config.yaml
head_dim: 32
norm: "layernorm"
norm_place: "pre"
init: "normal"
init_std_up: 0.0272
grad_clip: 0.5
decay_fraction: 0.868
train_tokens: 123500000
MLP neurons of a small language model. Each row is named by its layer, matrix (up: input weights) and neuron, and shows model dimensions 0-127. Each number is 500 + 25 x the weight over its row's rms, rounded and kept within 0 to 999. Numbers have three digits each.
Before each neuron's rows, "fires after" lists the tokens most often just before its 100 highest values on Wikipedia text that the model never trained on. A number after a token or word is its count.

fires after: "1" 10, "2" 10, "9" 10, "4" 10, "A" 8, "5" 7
L3.up278:481505495534470521513517437470519510496484477473540515465518485485514489504571467459473510485524552502464497516443509494477525508455497479491481503509499539482520503486523453511451488521511463517499504472497558517492489485486463486468560494532482509496525585481525484517478556479506498471553483481497511507482511478494471483518513492505503494526529487468523487505515485498486533502518

fires after: "; " 26, "| " 13, "B" 9, "G" 5, "R" 4, "D" 4
L2.up873:511554439513492531525492535482471520497497472499534542492510482476525523484476512513499503471548497485471493544529507490513499518521494474497457527467474446498462494500454482498510516492509470462511520479503471492521552511464451486507533472525474509535508500454481510516510488475493508495506501523550487531550492525486547529509479533477542507532455456469516474490518514494500507466540

fires after: "R" 15, "d" 14, "D" 9, "N" 9, "cl" 6, "C" 5
L5.up468:475507504478485510537540484459496481473499480449480505473524539503484521505449469497458478502561536462491542470532471497483520533481491525485476517533516502504508541509480523547540478484473483563508525463498516495525539495470491530472520496498489483540497522519495553483512519521462509497506516464472507514510522502514500494530501467481505469464483499473500524488533461488510494466524

fires after: "D" 24, "An" 13, "R" 13, "J" 12, "E" 9, "O" 9
L5.up233:507520489508539525468500520465476518487518540497470500447479489487500531484460511441469466501542529495492438520500486497499492474515517523506486507476483523511484513465468478468508497528471464499514522527540520517445492515532469492481555482480515497500518510517545466493508498533480524492537504488509512522512506491487524494504557548511539521521490502523461502495477507492517503506459

fires after: "be" 19, "th" 12, "Th" 12, "he " 4, "his " 4, "om" 4
L3.up637:504546507519520513486539521532492511480539465506462486495523500463493562472504518486462507484475489487528495502498482480490485519482498465479448503459497495512487509472475517493522491489488498503478473515408550505489511526493514481477559512543540548547475481511527468530532488484506488479508523475468521531544538490474477483506522511538464470486490488495506507534510465491512494492506

fires after: "y" 47, "g" 9, "og" 7, "ph" 6, "i" 6
L5.up157:508492465489483484477457484505505528491547500500521492533487478483479491493487492469484495483490535474539472513546508487505508487525547506483509502506508492516503477515451517535459466506528509481490452556505501509523514503514475541506535518510496525519494514443502490484553487481529513528520496470470467508482510509493540436545520484490546505460460496515493466530505492479481516542505

fires after: "- " 26, ", " 22, "—" 7, "0" 6, "2" 5, "1" 4
L3.up632:529498540498462518523462504528502508524515498489531496508495512490496480495526489482497531489494510510460473495492552531550533471497463460539487517499514509483462499509534482512483517524493493525496514503504536474517516533494473452453499520501434515495508490496471462461480530496503528476522484540495482512507475497504494496504522500506485534529549563480473481534500460471516541445465

fires after: ", " 19, "A" 9, "ch " 8, "ell " 6, "and " 5, "to " 5
L2.up234:496470482515479493529504520472508463476501509540516491497508476527513520513480474536486484492506490501495490479485490459543507476465523500558486538533526515514482491447473493491448488482487532498536488501461484567479530484490532480458498499497509466532537511493522501512519475495481484471516549479456499495497522503506514511475530532519502499493469436557529455536544478495504504479484

fires after: "di" 22, "of" 19, "J" 14, "comp" 7, "le" 5, "re" 5
L5.up464:465456499551500504473515462485496477512504533481512481470501489479502523464503485461456516503485488501467468510468535473507503484501485477460494527529471521517492532462467495467503501473479507525481500513510516543500470527519502457476512502505529536496496513504508525575494529476563558504496529488510495509492480537465512519506502475510488464508504496541518483518518468494521513497482

fires after: ", " 86
L3.up306:504507509472511500472519487522493505508540502538482506530497538474508480521492467538481488481492554496492534476537509505515472510509513463556516568502497493508477490482495523515518535482519506534492497537513498501516523524529464492515509516542446547497503478527484480491462482491508499528517491496522497522490529484496512505519526529535501559512547490498497480473483518533518545486507

fires after: "s" 21, "n" 17, "d" 9, "g" 8, "T" 6, "e" 5
L2.up893:502502517538491499515516521470520443508550521503476495496489476500500522519513476497503520483488481514523522457530517481519514488508520505478467479501552480469469478534447497466499471523502508500516515551527484500508520482477510551516463514469486456473509505482516472495470521545547448474523493481489517518495504511517488554428554497506538500460478487501504503511506515491472510536504

fires after: "1" 19, "y" 15, "ic" 10, "i" 10, "on" 6, "ti" 5
L5.up654:493543493482471527473548497477524514505510500495501501468466495501511443501478470498497527498475503495494463521469541477541478511525509494458484507571519522496537491538469529521448495518543471495479493524473471499530538528465459532481483469558461520501489496487508488520520505495566537482517474479500526507495520512506526513539469517489494491503514525508524504518499526529503554523488

fires after: "em" 32, "il" 10, "d" 7, "h" 7
L5.up451:482475523512457518510540474502518450528469485519481516539481544480495524508488513501474478481469474473491508481536502523510442517546516482493483509503508497472482487474474461536505525560544459524492503521516501518502493472527493480505535445503527507481496517484496506448494490491480504503518476523482484526502519508531507552462587503496484477530489469496529484510509495487519494523501

fires after: "em" 13, "im" 12, "D" 9, "th" 8, "il" 6, "ad" 6
L5.up525:490460510520444540515491493480487504498476525524481467498511461546555529497471522463505488511469478449495516471498547533490509495521518489492516503492490487440477484503534479503518478523494477507477506547494488477473492502516518502491529485536501505509519525502522489524511485478486539493507480431513546539521546525500526505457489518504442502522505531493466502506540506503528465531517

fires after: "c" 41, "C" 40, "de" 4
L5.up76:446510509488437500517490495485513516531514497499519478501531514485472517544529534520475487550539444465507491507503485479507513517524479509483506474552529505528510497498489522531523502497467460497474496501502534496478512464542472510500496466487437480491490534518487518507493477490482501486510493462538526531519537496516510515508465486492475457488474520512478501556482506501471504494507

fires after: "| " 36, " " 19, "0 " 8, "6 " 5, "7 " 4
L2.up444:529534475507481483536520475484508484482484490509520517491510480539497533502495486553490534509483451489530504523476491505516529489491524506502453512495523479511483510474538466518476486495522527500489498528507507458440468507516511520515507525458520458480503521510487500481516488530470497487500515504524485485518531548521524527510465549490509449516415494512498532498500476502520537506510

fires after: "ed " 12, "as " 11, "to " 10, "by " 7, "known " 6, "ned " 5
L3.up883:511502519501495492468486499509537527503466503502536515474494508476517488518462473504515491491471501559518501496519540474499493486461503506476522505538488496492495536447477517495484505442484518498490495517515516455479449491513520517538496462527492559542491501501483499535551481498497524485488514476539498515528505444503540489522505484514507513510477473490483472510484534452495458497490

fires after: "-" 16, "1 " 11, "al " 8, "more " 7, "0 " 6, " " 6
L5.up143:460501516438497525527494478555512507444519498504515484516472506525513517475510441500468440516513493515508530496459460539490464525476490477541499522488492529464549528482494508496489493502505502512479475517529495487502487531491496535538495485505489516516539489493484496498496507494482485506516532488490534527510518541553476502484476529507538487499499479526495519479528510517498499521449

fires after: "F" 21, "B" 14, "f" 13, "Th" 12, "b" 9, "th" 6
L5.up891:499493453445558500482492516462530527503548498528496489539529498480526523470478478474505467523484497507533489479491510525510474479494519442507478520489486518514508483545477498492483502469500491497478456503475487541477490516496540473507554492472489494529469526483498503520478497506523485524488483463497471538477513487495500458485533493471533492504517562503513538508452488479512510505480

fires after: "\n\n" 29, ". " 7, "er " 6, "am " 5, "W " 4, "ate " 4
L2.up648:487499509521525480468496506443516504503533504473507500504503521495503496457513484518499508504515548443510491501527525508555512527468482502523506482528490520523522482486502503520461507510536524490471501519484491534481447508520486512467475484520479491463514459514523514511523471457503463510529484468457501530479514527496484572498460478508495485470475478527526521443503513450464453477542

fires after: "T" 16, "O" 10, "P" 8, "D" 7, "C" 6, "A" 6
L2.up238:441505501473482492478483506517549493505473482495503470490485459513498511507542507503517497530521522494508532511425546527494538469496488481516459475496502529476508499585505488452508527499502485477514512469492513490538504482473530525504486451509496512470508468447502522492521471485503474538483513489509524562515524509495546512503514497500496545478525466540501546527515491482496449516497

fires after: "p" 18, "1" 7, "6" 7, "s" 6, "5" 6, "7" 6
L2.up245:502506532520461496481502513488529521499485480469491534512528553523507501516527485454527532506576509502502516483490486513502497490510524483485464525532513513495471479462519507495524529458486511489489511509505503548463479522513531466481488458501460469496510522527482507521506522447511499467513491506513572538498548482510459489493496491542488505537474474520499475516477468484525538459528

fires after: " " 19, "- " 18, "°" 13, "\n\n" 10, "S" 9
L3.up810:506525499515473477477497526462505510495541465518533517496500455512499471517500499463516483518526520517541512473495467528545509439572474454526486533493495541510524508495496505490451522448500509525470511491531545495498484495479554461453511529478487500496502498489498505503505519489487513486497494518515498517507527467516499459536534514503528528488500521469475502509483492480546482546475

fires after: ", " 68, "and " 16, "it " 7
L3.up57:518513467471523483492520503506491449526494490499492504505525535531508460504501474519474518493519491492481490498501560501517440460494499465556525564479493448513543486469532529529518475544501486478493510516494522465505487461544460473494502463486518520503543492526488445515509486484541482549531516523511476526510496465515516533499507530520506539514538485502503497528503517493492472485512

fires after: "." 61, "0" 15, "| " 9, "8" 4
L5.up397:490454479508448496479500521503511474527559521557518552499500517562515487526489506482466477452469502482498473520508532476531496489516502468515454479487505495532501517526497517536503503521499455517492530495510467488491495517488543484493531446497511510556486536515490492498470488480538482525500540507527511492505517487535490479505480505503524458521496469496529495489527519498493484513500

fires after: "\n\n" 33, "\n" 19, "ear " 7, "am " 6, ". " 5, "ty " 4
L3.up514:494498508536495476467548521460499516481555480481484508463468513521486516494519476504493510509497492440498532486518515500534506496498522499493499487495506516531550523485498478500471431494562520506491486500507482535520460481490527491509443474517462508507484481504492466511463491483511464521497480488477491481495518543499496528513487485512489515445489512499565498445536503506531470488550

fires after: "0 " 14, "2 " 9, "8 " 8, "4 " 8, "5 " 7, "6 " 6
L5.up627:488538512518514488517450465511507520497537495533487471505472481447548501524498499498509507510496485489529495532463484503510509520494544530498501522477487508555454515485512459473492521471508521493528457509514512499476525507546470506567470514489498472520518469488506502479477506538487558470536480506473454491524520475485500490545509531435474487511440488496512525483473527485536521495519

fires after: "| " 74, "0 " 5, "/ " 4
L3.up126:516514476488514482509507476534497503494491534512530540532482539464506455539500486492495502451515540570515516488469488503511479510465500445510496495475480535502494490473517495481507503494474497497471518508510514470468495504491483545529498521512467499481509495521503479478477493546489508465522515537538480523497479477561565467477522500458475490479472470498529473497462535486519518497493

fires after: "ab" 18, "ob" 14, "b" 9, "ti" 7, "ib" 4, "th" 4
L5.up385:522494526519486512483501468489497490466574509473521532492484521495466518554527527486483522490512478464507481466500490515523508560491489520501502529507510449479515491490468515505516461465524464508478495532492491486521460449480509525521505532473499486565464489508458534510496485485496512500536478501485495511487504467519536485459533510456520472498452460485547492536527458530514503503488

fires after: "\n" 62, "e" 14, "al" 7
L3.up22:508486525498471508531514434511536510501499500486482502478478480514492467543493522456515491519484491503496453503452483497489475449489511543439512532477509523509494531481483483445494490463517491484512505451512517510464503526524533513461506552497546513496507473499502481486456507467502485482561462492521513491508505488505555475511535503537585547475489479504495511487481528502499469513540

fires after: "| " 50, ", " 13, "to " 4, "wh" 4
L3.up518:500516478499505508462458466471486510530484476505514535474497483507523516510500508497463512500494466554501479520539518530532476545500527499511519517510476478465437510482476489530538453491534478522527530538504537528482536518481478471497468466473559451495515475485463466499521509480507498469542475521464527465521537498495479520486550543501518472490509505498525511477504513477523496506520

fires after: "Le" 18, "res" 12, "ass" 11, "man" 10, "m" 9, "M" 8
L5.up868:513477499492525560466471495526556490495501508528461515514478526494525474470496520493536500523513465475488511476505524453495449462476495542572470518492475499510514525483536460493521533492512527510512496498449471498492501498532467519499539487484476509509488522500557551517520478487511467509495451479511520522503478499490487490499515471499468506498520477519516444466459505510513534483533

fires after: "c" 42, "m" 9, "M" 6, "sh" 5, "C" 4
L5.up453:482505509526512466523487497491523467481512481465449476465525519455531488518521507495499512541522484557507503533528514510511469505504467534510478520530515540487480524534495502503525523505495515514483522519467526490498502490496491467515506468509537481500473543502457506514526543528458502513509476502505495510533504499488536525493486458473444467490509542516509501481444520507523531444488

fires after: "E" 15, "R" 11, "D" 10, "T" 7, "C" 7, "O" 6
L3.up546:523488515475502464532487513547516523488442489490512474456506540523511489485511510514502483547505483449445533525489506508498468501486502495481457498517489528455509514520514502501547458476446459482488545503487500509519513490487517465515556482464499508503478535469486495518491465547503484497489535559459485518491522515504513492498512487531487499482499464506517494527524506487541491486497

fires after: "." 18, "q" 17, ": " 12, "{" 10, "e" 9, "3" 5
L5.up554:462453466478476489478515521537529452487498508489502515544547500541519489520488516487427453480478485479541527506498474470525464459525494520489488466484493537515504515512448482469498482506526539496497513547505525496495487470535488476490523494525481492489510458523536556481488482502524497538489502500475514485497478485506505498494523488562506521515520508524493494482499527491506542515483

fires after: "al" 14, "sp" 12, "a" 12, "ar" 9, "um" 9, "Al" 6
L5.up699:474487536514539497495480483491523511470558486463486511543490504551530451499487481512503472471476491557476496449472471500515518543518497520547502527510488503507502488491480490502471452452489508524514516485486462493477501557488478474530500532510496499516529446478436503469510471482565514488511476516509527527493468487480589490512509501492528474507495479531531507557526485484486473492516

fires after: "==" 82
L3.up194:535501498503518474498509514518542509448451505528478510481499517513516494512532524498480505521534478494538504451532567485497452512508518504488457506490513521492515492469477429496503483508435501500482531505495486508476508504454495480509470542486535478539496486507512514538486480489573473532503487490504509483490498493467498520502494504508499493510502489496517504452458492540516484490483

fires after: "| " 78, " " 16
L5.up47:482515501490524476516491485507482530489509544521528497491529506514525516478488466535543487497511520482497511505535482493531494511479509494549500521494511505462482526478527486484500460471523541493493500531505430503482473503420487537548450507530457462488539479513512511500509517511469490491502504540536463498503470510524498464432506531528445479505509483460452499496487496494509527491482

fires after: "is " 26, "was " 12, "re" 8, "were " 5, "comm" 4, "of" 4
L5.up670:497469536496492537481490485506487475509529482461530530524481463489522514507536470542517506486483508528500496467514521524491489515500492486529521506519499492541454465486492495496538535450465503493466495496526504504504454517525497487512471467502503501493488507454527458537464503486543506534484483478496473492532501506490504536507494492510493519530571493528436514517514508520541504495465

fires after: "| " 58, "; " 10
L2.up547:576513453538511504509498517525499496471511471519526538466461489477503521484518486496476505468520521507499508525521522502484503494479511488488480506483505474442468484480529488488511506486490475459498532529469476527498504470463470493512470453470498487481481486502487503536510511462535469469541504543512485482513516466510507491530506517477523451475567532531524482517500491431457510493475

fires after: "w" 20, "le" 13, "ing" 13, "sk" 10, "l" 8, "bo" 5
L5.up922:493481498526524496478481469540448485485467541504471478439489517476481505488486459489511525467520477512493488465525493504513528505581486475489510515508480482478554477541484514442517500518532481508455579486494518502495511491501521497466537483471539525531487483492518507501466519485530503491550519533465505523474483481509507503489506516539431451510493526485494489532502486491517480528545

fires after: "L" 18, "s" 13, "n" 10, "m" 7, "th" 6, "\"" 5
L5.up678:489484510506505478506453493495488446463462504489494534512496525484507491478509509530490519463474461489516551509535527507494499517495507511543469523508501485490475496554527508487486460506494484509480507491500486482486489537499485459509501509497540540450473497497475473553488481502481519490580502501480539497509580517533518486486510512510457505467548503485499498479546454513523510504455

fires after: "L" 28, "S" 15, "D" 14, "E" 14, "H" 10, "A" 6
L5.up797:477488462503452481492505505496502496519452505491522474503506465518487461495489506489542495494477493496480521483503477516506452513526473521488471520517491465485496556484516468548532486504505491504516492519482499503546480522493502478534524531507464503489507574465489500519511453484476495502477510498502493524480557502544533535522481510520501494505510462531500510461491526505536529557495

fires after: "| " 16, "\"" 12, "ver" 9, "be" 9, ", " 8, "s" 6
L3.up948:465500537490511514471491507485502446509487480503488428507503499450484521535492504513475523485543508519520496515557502468560513537466463504522480487472509504483495500501492500520516493450533448536531490513521505514492512519479424477463500485483482531482534504520496484499507538512517541471533488518474545455488501503467528525512512510501506475501497507497457518486515493496459515475520

fires after: "g" 18, "m" 17, "wh" 10, "h" 8, "b" 7, "th" 6
L3.up289:536492531494557442493486482512534489516519500528488492505526475499498512505537477535521483476465487524509471500464532530496483477561501472475480541506494492511501448481512489490530496513502525501505464439444524498505499523472513482492507487482529502493509546518503485534507508533516510510441491473487529527494506462483493496517505471470477532462451505466494472551502509486536466473534

fires after: "| " 62, "; " 24, "\n" 9
L2.up538:572495532516504512525497499528513486486518477524548519481505501553542494512504504516499476468495462498507485546527468466494513500475541477477452510500521507485462458469508514474469501495490463466471491551521511505503510483491519505534507468477471502523476598491481474524514504489465494508464538504485479495504506519536532500500484522508546452460480510473484533536529497485523498498498

fires after: "R" 18, "B" 13, "ab" 8, "D" 7, "H" 6, "i" 5
L2.up48:499502502522486508531507533481460508522510481497480544456486514513521499505473502471497480483550515526511496494506503487539521506473491518545522490497511518487498535489500455476539464443443487507488498512524537493478568521501506505492542443485475516513439523487490493511493460477495468454496500500520577483585480503503500496537499474458464510487495469526496493503492506563516491440470

fires after: "ur" 25, "ug" 12, "al" 11, "um" 9, "ra" 7, "nam" 5
L5.up334:490507508447503480524475481507529517482507479488471472508484474529469484544482482543501496527482506504493503454507481489495436567509521512497472530507507537494512473521487480475470500508498536490491533511491501527473527514541497463530493550474510557517487499487510495468480491516520528526519510483552507461503453496521504505521491498530510518528504507478474465496492475497518501517526

fires after: "P" 18, "United " 14, "- " 9, "| " 9, "Tr" 5, "rec" 4
L3.up796:487506495471484509511509515462452528509527508526466489479573534529533497508467482499478513456463486544463480539480500527507471511534489483501480477504517511514527504486504506535498538506474487528488540540496498503518501513469492488510517494486488511498517506460499487562531463497475534497514491465531498490511512487465529497474487461500462512465519494512514481538509518439521505519471

fires after: "con" 16, "s" 14, "res" 12, "the " 7, "m" 5, "par" 5
L5.up539:492454535519512477509518491513527462500439531534484504452468555521504508465481517515508517486521520486489471547527512537477523465442503500502482483540515509502491549486478470538477485480488513533496495470486476464536527504484459539538481475475480540512501483510565480471507486498471514524506460476496485501502472501475493511536550503543490508519489506484541495468521534486520504490501

fires after: "o" 33, "di" 6, "12" 5, "po" 4, "ob" 4, "a" 4
L5.up202:489496517513483512443541496490515489512494566484474464475496472487474508504462451497495541502509496508449445537510488478480508520452531510534485502461500519487466513494526512535513549495537477473511481505454524498516502491495516454503504509492559496520521524541526488530502476507486523508526482470509518511502552492530512507491468505486481493512479455480565505482502457488505493485482

fires after: "Y" 16, "T" 11, "Indi" 10, "C" 9, "E" 7
L3.up517:538527510438551555504507493503549543471489473480535495443505505497486497498484498508491507485542503465484493503560479502517487506486511488483511496511489542489523487469520497558516455505479515519487537503488497493541464504549470478505490470502504499517473488497533518520477476490494472509492502541490515538522520519532513504488519477489524481494516508507507516467496488554475460539501

fires after: "T" 12, "E" 10, "O" 8, "B" 8, "S" 7, "G" 7
L2.up864:511486494470497504476498472516526524521472456504509528501477493521469520472506507523488498533512475489476501490514510506516523500456535492511486485490512545477498519556478489480514471463506474501522489503501503547499548480442505510516514491524499503479455505478443502532504427498516502509518474498480490500475520516521549543564491504514516531438505529521492550503479519485513490482529

fires after: "==" 58, "ist" 16, "er" 4
L5.up165:515452523500495492462506505494545502481492540508520512485459509506516475498507469457493482462482470493520450463515529475497510525504510511501454502499516506513552513472507500542531544467462466491491509511494511501493508466526455447512484533519443489509491504491520492472498517467527525523469498510517462540476465520527492501512530499504496519522507506474570519526496528517508484469503

fires after: "wh" 26, "w" 15, "s" 11, "e" 9, "H" 6, "Wh" 5
L5.up32:508478526537548494562528512476497494510484487505488538530481509506483499491513522525483520473519501520508471461569486474515500452474562519488490515518497479454531491509518462484499508486463530500489520509485505477520527460456508493518568489482505475494548495509538524494488489496562536515521479532498501508520467504537482502490489502488496479467485489516524510430514510520508523479499

fires after: "." 63, "7" 5, "9" 5, "0" 4
L3.up727:497446467501504457458521534516474503507521515532513525483495495540511484511494479478505475497470551517503445509495481533478514465489504440530491487468488514511495549477476476526507547465498473520530521524484509486472518486495482501543482493493497510516497520515529492485480518455484549536450477512504537466514502507565494475514490454495540495502491473472485501454502513514496506510530

fires after: ", " 18, "is " 13, "was " 13, "in " 6, "ed " 5, "has " 5
L2.up746:489483502460501510463465520535537501493516501537506512516464511506529529501467473484472487485508500492473508492552551497513479454458521454487486544518504526478515500480480494532532529516472484495492481533524473542488493518485492523512476492485518512491521519564479451521457524493513551487484497472495507516475568476464479538504494483492502468471501498510526515470496503504456533493512

fires after: "se" 22, "th" 14, "i" 8, "a" 6, "h" 6, "ti" 6
L5.up609:510520470531497515458515507478451502515478502515528500507496517501475509539532503492474514468420509498486467457504525523489519478504507502472487517463478510491493517528476457509549438503560510498527500563519495544498499483505527522491473523440486522568498522526485520541524529517544505508504475506509489489499518487497542483506522538496527471474486499509503470488469498513501539519499

fires after: ", " 51, "s " 5, "ed " 4
L2.up400:527505505471493477499499462500489457482521494538463462516525510517521484484538480480484506420510505492519514489463539501519497540505496477512510510524482453497522491474488512487525506494526484523459519521502514526492482485507461515546462495541486524518476522527514414468467487519586485495492479478487520500503476493492470564497484491472514516502499509423476485511461488517533490530482

fires after: "\n\n" 23, "\n" 23, "==" 8, "1" 4, "===" 4
L2.up678:511480519476532512494472498476533495476499467475492476479478520483503495550506493555491451512494462507508478462547529489467488532502553498511461506558526489509504471508488496531520498528477519514486506467507483501442506470522519471497493523498476436543470468477495570528514504543519488529501485511497503511488517491451486515549474468525525514538486482471514519481511514501473474507469

fires after: "\n" 32, ")" 29, "." 28, "e" 4
L3.up478:483499510523512472477517482536513490505503499519497474480515497505481515511512516475491483487415486459522479509479488526533486488494491497499467516494463516493507507494455522462464499479538510543524509512511518503518491447526514496492462502530507507503500506556529481491439497425501498519531484486478499530517516511521543519510498521537507529474455478497509505492528503527529498505516

fires after: "n" 20, "L" 14, "l" 10, "in" 9, "N" 7
L5.up926:540482496518512471425489520480498517491478528493511537493504531459490490482492552549473503493515501499500488494530518512459482469477462522534526514478525538517446535522529529489466500512558490493475517495498505514489494469446516483544529481466529480468435509483443476508462463531491499506508492469490531533533523507515544496527485497489467526497513508505499494503501479502531506503505

fires after: "for" 24, "ab" 15, "ti" 10, "ag" 9, "at" 8, "h" 7
L3.up499:513467461455465487451479495501527537489502485533523470502474511479505508504511476494494475454543519492527497510506518519553515567501511540515532537504494489534492515517491476478464464423473500512512485497529492507466506516509510480478544538528534497524491503526522527519496515501460484521521430561520512504497501461483507467532487499479504521501487510486495475469544520499470506474499

fires after: "\n\n" 42, "\n" 19, "P" 7, "ed " 7, "- " 6
L3.up312:511500494543490540492504508513499521473529505497510493462452547532495486549444473509511513491489526491492505508480527474505520498514453487515451485496505525484473527528456533471511461513503474495496486482502531535510470526476510475494459555469508513533526522474455476494523495511558533524499506495536478516495524481495480466515481481450490513499492509510543515496440480516490474460566

fires after: ", " 39, "He " 6, "and " 5, "is " 4, "was " 4
L2.up476:520551510528464474498538496513502473470478511499526506515478505469542495480540440522499508479518504490511515500503485503520499459494473484522499508529528472501500513494559461512506468511516511491508517557507494462473513533533500478498500542527497502503511477493497464513531495473475506471528496471462492522505541480474500505520491541518487512538475518518535478544544455522513515440515

fires after: "e" 25, "el" 14, "ro" 12, "R" 12, "re" 6, "a" 5
L5.up625:496522547466513507530534507472495511475497494475486556518464499517518536515543511490515519525492452499480492534531525497467490533471469497499497528521484520520568519473490527477470460497493503442514479522526488484477515474499496481515477473499472531522512505470484467488492489486526536514497449502518502514499503508477487520512536499478534501476515504472527503468544428495516521492484

fires after: "in" 22, "In" 15, "si" 14, "s" 8, "y" 7, "is" 6
L5.up725:464459488500488505476546512478481519474479536507525458469454518491519546499506500494508508530479457489505490500482514488490552515477478471549492507496541496452488518548522489502497486523554472531489501480476552474570520557451491494559460515514547478498472530511477550496482505505506486493526442483518501497482501504487507503460501466507511551482521499565480487491497480516521502545490

fires after: "em" 11, "ip" 10, "op" 8, "om" 8, "p" 7, "es" 7
L5.up43:530461467547490469474525500508505488475529488510509509478510533543507498522472493523514490459522491553495497503486521450473489495519491525511494518487517482497435503496464501505528536499534503556524459482532513486526461539533461501482502506497476523502513489499467469458497528478517460488563520459506488505479491493488496456470490509502574472510473526484482474529507508458477466485503

fires after: "re" 28, "Le" 20, "le" 13, "f" 9, "w" 7, "pre" 6
L5.up693:498551506507495529504502528534472457484415510521531536467489510501551515462520525514436492467504515500480471465506477517547521505523498527479443544472493480494510527515513450447517520502553472522472490452499488524489481486515491450550512518502482549519488498520509501503512491475491519488539484468491507476485515511473517503483505520552481488480487495520458465489496522490531483533529

fires after: "U" 36, "(" 19, "R" 12, "i" 4, "S" 4
L5.up399:493496499457515482469489481490446490452518528498494513520475513508484505466452521507481521441483503474505520528469515470534450494500517534491501541508549497453537506506469500539527505503506535508510517517513530517525512498469475520503541518495478492514477523485525453460457476491492494486511495484506520491534504505492520473507534531550454511505514479502465481521484467563507474481484

fires after: "m" 23, "s" 22, "sup" 12, "S" 12, "h" 10, "the " 7
L5.up97:522516569496475516518519439537502486520543486523496479498498542537502489531519495502518489441472502507514482528520544471511485480526517494523507543454515549470508531478508440486524505484489526515510488490472501507544470541435529518524491481478517472505489473465472523491444478541480504506486489486498518500538499515516536509472517541519450464484520468517506531505505530494483461489468

fires after: "°" 12, "- " 12, "o" 8, "a" 6, "eb" 6, "re" 6
L5.up831:470488516497481517504500536500506526524539462480499539519546504521493547485476509485509504560526500530522486531475487518500515522553453475498516535491497570510495487475503502462487473482508484522512514526524502468473479528506475451507501487454469487516516485494512481529552512516487528505497463492489515495483514481493504492502547507497514521489523540461490490516499526458470450465479

fires after: "for" 24, "ti" 20, "E" 15, "ar" 7, "le" 4
L3.up624:515484503502506522475449482507541477522435518562479497471524495491507487485489522503465491505465511503500503524518489528547514497502505522488492522497504507504496476492491521535498504485547471508462450560510454488521502474505499491517514526528529519525483513478554472523513479473472485493520497553470529526493475537464486449524468506495497485497491461480499503479507454518489496484470

fires after: "\n\n" 22, "and " 14, ", " 14, "F" 7, ". " 7
L3.up386:462519525494515489528485491513505522500493514529527505484485500441490487550473445491488481480498496514482528475502559529522499477441481472469500559497485496520486516487514516489518465559543474510511518526459543514513510503500509441462503482502497534495531551495522447491532485507485512500525454489485501529484531492491483524492509490493555492509500520484511507507489509512502542470526

fires after: "un" 17, "Un" 10, "in" 10, "al" 9, "is" 7, "ir" 6
L5.up646:460480487512525483516523480522464514522462502491543481497485512476515511508524510517539525519497471529480494488530518500498492518508476465502519492515514542452547524539521452532469489511532463503471447538523497509495462516525477528536510512503478481500506490509493506413480543488462486472508464507524491519504482509458549522501468492496467496513526521537511492524532508519556511527523

fires after: "ti" 17, "s" 15, "ag" 14, "f" 5
L2.up652:541468547515490515497459512488507479503461511526490457500510490507557497497487516493511497466527470488505505500538515494571483521491537503518530541494507485518497481489498497535509508451514495508549527469539502510544533471493471488515483519493495489540502484515479496521534566530508520500526483551451481526472446459448485480502512512481519492500457443498469482463492513485466462514488

fires after: "| " 28, " " 19, "h" 4
L2.up142:514519515519499511497500520521499469500510451507525508492512463540512511491531453511495485487510461500498492518546493457488512460488506490504470507489458510492514491470472494541487487477489503453498495548508493501536528492507509504494479454521492496507449535486436477563525501523483485491503528489476508467535509552532507505499508505505502475481538528499502517515511506482508453561467

fires after: "om" 25, "ad" 13, "em" 10, "comm" 7, "il" 5, "Ad" 5
L5.up923:486483472495507511486561475476485479473470464513475504533476522525516546500450467513506517531465481459519520538534496492512492521495479477522495455536466466460474485486514505491502484535525515517512501477475467504480452532492456484476489544505495507529457514510518490443525508490483528505522521484495509494481504526505549466473507515524470490478503534527498473513554541499475507562562

fires after: "bu" 12, "ac" 11, "el" 11, "b" 9, "anc" 7, "ed" 7
L5.up238:486490511484516494551521503471502532485528503470541511508491544502531469507493494473555467503528478528527457493496517542498516471469489487531508513489492514459505507502461527515514482482521443485471512473505444492473521491516528436444516495498518507505480509485495514506445478477502521514496496507490506503486520571508551541506472508480484453496533503506499496535527578527512464481497

fires after: "S" 13, ": " 10, "su" 10, "ab" 8, "bec" 7, "s" 6
L5.up642:532533511496505528501511483513511483517512486500497436512491482519516483502513450492498465484523508472491506533535509528531512509553482512475461519482488501478523473490523498456497529516547522516487531502502496485494508529475519517548474517498492439529521514486481507511521499520474483481536484476471512527471469508517511490508503491509488523505510485495511505496511480441462512511511